config = dict(
    head_dim=64,
    norm_eps=1e-05,
    rope_fraction=0.5,
    bias='none',
    init_std_qkv=0.0698,
    init_std_down=0.0,
    beta1=0.95,
    schedule='wsd',
    max_seq_len=256,
)
MLP neurons of a small language model. Each row is named by its layer, matrix (down: output weights) and neuron, and shows model dimensions 64-191. Each number is 50 + 15 x the weight over its row's rms, rounded and kept within 0 to 99.
After each neuron's rows, "fires before" lists the tokens most often just after its 100 highest values on Wikipedia text that the model never trained on.

L10.down68:64 62 34 46 43 44 39 53 51 36 53 27 67 62 31 37 37 54 37 40 70 39 35 42 56 27 65 65 59 86 47 70 62 40 68 57 51 33 61 45 39 62 31 71 59 75 36 64 64 60 66 33 30 68 54 33 35 62 71 72 34 49 32 35 49 51 74 37 36 51 52 60 38 51 72 46 65 65 53 51 50 63 66 61 30 55 27 64 64 49 68 46 61 59 63 63 71 50 49 40 63 48 56 95 56 56 76 42 40 30 58 63 43 47 65 43 64 72 33 54 44 25 59 59 42 81 46 21
fires before: "1", "2", "0", "9"

L8.down620:47 22 59 27 47 48 46 31 22 56 42 68 35 36 45 49 52 74 42 57 69 33 61 49 68 47 67 71 58 68 63 47 51 58 77 51 65 40 69 17 58 18 53 43 47 13 57 39 53 45 49 50 72 66 44 63 60 47 17 33 53 47 42 69 35 49 51 71 40 42 51 80 29 33 45 32 40 60 40 67 54 42 54 50 49 40 40 60 63 52 63 35 68 36 57 48 75 58 43 82 66 54 49 72 50 09 72 31 64 61 48 69 49 51 46 51 43 53 50 54 66 79 26 19 61 28 48 47
fires before: "9", "2", " |"

L4.down194:57 70 43 48 54 62 64 50 32 63 44 42 53 54 65 56 46 70 65 65 61 48 72 40 76 59 41 57 60 56 60 40 24 47 44 63 53 63 56 64 24 47 56 28 39 44 64 51 76 42 77 57 53 51 47 60 33 32 72 45 85 37 73 66 71 60 57 46 46 39 69 46 24 72 49 26 34 64 52 36 29 73 57 59 30 47 28 73 12 67 33 58 55 53 34 64 65 35 67 34 62 04 50 56 33 39 38 68 25 49 39 48 56 53 59 53 55 58 72 63 36 44 39 69 55 63 45 56
fires before: " |", "–", "s", ":", "\n"

L10.down612:48 31 47 53 49 88 47 44 38 52 46 11 59 66 69 51 58 66 55 24 28 43 71 58 71 78 66 35 71 19 35 65 23 57 40 43 53 22 39 50 44 32 37 61 51 25 49 75 34 32 26 93 47 51 22 55 62 47 64 73 38 52 40 67 46 54 41 42 57 58 59 62 66 67 20 33 49 46 59 49 58 78 59 57 31 30 24 61 57 47 60 77 64 74 56 65 32 49 59 66 62 42 42 34 62 30 30 65 58 40 48 61 46 71 36 44 55 66 60 46 35 39 69 39 52 47 53 63
fires before: "0", "1", "4", "2", "5"

L6.down377:63 54 32 57 44 62 48 66 59 62 26 21 44 68 46 48 62 43 31 56 46 19 32 30 53 58 36 22 58 26 63 51 38 74 28 70 72 43 39 61 75 22 43 53 36 28 83 47 26 39 57 57 29 14 42 34 44 61 74 65 36 44 72 83 55 47 32 66 28 58 42 42 49 45 63 65 49 66 44 42 64 39 51 38 69 47 70 85 48 68 40 36 31 27 70 54 12 63 59 51 67 50 41 36 45 58 57 23 50 50 46 30 53 69 23 59 67 51 55 68 65 64 24 60 78 64 36 51
fires before: "7", "8", "6"

L7.down531:55 54 50 70 74 53 62 44 60 59 41 52 28 67 50 51 32 68 50 45 62 54 23 35 47 79 51 73 31 55 60 45 70 49 59 24 55 28 49 41 42 61 20 57 29 54 32 49 64 55 42 56 51 57 20 69 69 34 43 55 48 59 37 79 51 43 54 21 43 76 52 54 54 60 54 08 38 59 72 57 61 66 57 31 63 37 49 79 44 49 61 67 22 61 48 40 37 27 56 52 41 69 46 47 42 69 72 60 41 32 45 53 45 80 54 41 48 41 78 08 55 35 34 62 53 11 49 50
fires before: "9", "8", " |", " to"

L8.down156:31 40 59 49 47 45 36 71 65 31 34 56 56 74 90 41 41 57 49 71 72 49 47 60 65 56 40 19 36 42 41 27 30 51 44 15 72 57 63 51 53 55 55 75 35 49 80 54 36 52 58 49 55 33 48 48 08 64 63 51 43 42 46 84 56 55 53 55 41 43 54 71 66 40 54 45 62 44 42 52 58 33 58 47 33 39 40 50 72 51 47 38 42 74 37 62 26 62 37 56 55 66 48 47 61 30 38 67 20 83 62 54 74 54 48 44 46 58 74 26 64 44 48 47 65 45 40 62
fires before: "–", "-", ")", "s"

L8.down138:32 54 54 43 57 38 32 59 33 38 65 63 50 56 60 61 71 52 84 35 38 87 31 20 25 29 60 41 40 60 28 30 59 63 70 67 52 61 45 46 63 54 46 61 10 50 28 28 95 26 53 22 68 42 57 55 27 58 39 50 31 48 61 47 52 54 32 42 37 40 55 56 68 19 49 34 49 53 25 40 67 65 51 27 59 42 50 62 40 43 85 41 49 46 37 35 04 59 50 29 57 53 61 52 36 58 46 63 58 57 62 59 29 55 46 64 59 52 38 59 51 50 49 34 58 40 40 23
fires before: "9", "ai", "ian", "ia", "onia"

L10.down173:31 28 25 57 66 45 39 65 48 31 50 56 50 43 36 55 55 56 50 55 59 57 51 63 29 49 35 42 26 44 46 24 75 49 47 71 40 32 64 65 65 48 94 58 76 58 67 55 56 62 30 38 76 51 42 61 61 34 61 65 43 50 71 45 63 56 11 33 38 42 42 58 52 53 65 69 74 56 44 57 54 54 51 36 36 45 54 69 81 64 57 30 63 35 43 41 49 37 53 40 47 04 48 61 40 54 64 19 71 39 38 60 41 76 46 35 48 58 37 54 29 50 37 33 72 78 67 61
fires before: "ian", "a", "on", "onia", "as", "o"

L3.down847:51 62 71 36 31 76 53 34 38 70 44 54 59 58 65 58 42 56 51 32 61 46 53 43 48 36 60 18 30 43 35 46 40 66 46 52 44 45 57 49 30 61 46 53 86 51 65 25 39 30 36 49 77 56 41 75 57 29 71 71 49 65 56 39 64 40 30 63 40 39 67 56 55 74 50 42 72 49 41 56 65 72 12 48 52 46 53 82 23 23 36 28 48 37 42 32 54 59 50 46 48 42 25 24 61 19 63 79 62 50 67 68 50 55 34 69 52 52 57 46 54 47 40 30 58 48 62 18
fires before: " the", " he", " it", " his", " she"

L10.down92:58 47 34 45 62 62 47 49 54 59 54 60 36 77 51 55 29 51 63 30 21 38 34 54 53 47 58 42 51 64 59 54 47 28 43 54 80 34 32 70 33 33 58 40 33 49 54 35 38 84 74 55 40 41 57 40 66 38 44 47 71 40 58 74 67 57 61 59 36 61 85 56 55 48 44 54 28 68 43 29 78 58 33 48 50 46 38 69 31 31 56 41 52 56 63 53 48 40 39 20 59 45 67 59 23 86 52 52 66 73 11 51 36 41 71 36 31 48 48 55 43 28 46 43 49 57 68 68
fires before: "6", "7"

L8.down576:47 44 39 53 42 51 50 39 55 33 45 35 16 69 48 46 56 62 43 48 40 30 43 49 60 37 50 63 51 67 54 65 54 66 70 50 30 54 48 50 54 48 51 17 44 67 54 53 50 24 40 75 57 69 46 32 42 69 42 70 46 22 45 48 35 60 54 49 37 48 60 19 77 62 43 40 44 53 55 63 63 30 41 48 32 35 55 47 73 30 52 51 57 51 53 41 53 29 42 35 27 57 34 67 44 67 64 68 41 52 61 43 48 80 49 50 77 47 46 75 60 57 29 77 62 45 52 47
fires before: "9", "8"

L5.down501:59 36 39 55 38 47 59 48 30 53 71 46 51 53 85 64 41 66 60 49 68 45 42 55 65 86 69 63 31 31 25 42 39 53 70 58 52 63 41 42 59 29 65 41 72 63 32 65 53 28 42 28 46 64 48 63 60 59 35 22 67 60 56 49 59 68 49 54 47 67 46 31 27 56 75 41 66 58 67 25 61 28 48 39 43 54 28 54 57 43 50 57 62 31 46 10 53 52 58 40 66 53 30 68 42 64 25 59 54 53 67 68 42 60 78 42 53 22 45 64 28 44 39 88 42 62 63 48
fires before: " ", ")", "u"

L5.down784:28 73 58 48 61 29 38 18 37 77 31 62 55 52 56 26 39 38 37 39 60 36 79 54 37 42 21 43 48 41 62 65 63 53 48 32 34 34 44 50 65 43 72 24 67 41 30 40 44 47 70 47 72 60 45 52 35 71 44 63 56 62 73 55 71 56 45 25 58 30 80 51 53 55 24 38 53 62 41 51 50 52 41 63 33 52 51 56 55 49 52 54 30 37 29 54 50 42 58 22 67 33 54 79 12 41 56 56 52 59 59 56 93 46 47 48 28 48 56 66 42 49 54 68 50 63 54 63
fires before: " ", " Democratic", " Republican", " Labour", " Sc", " Liberal"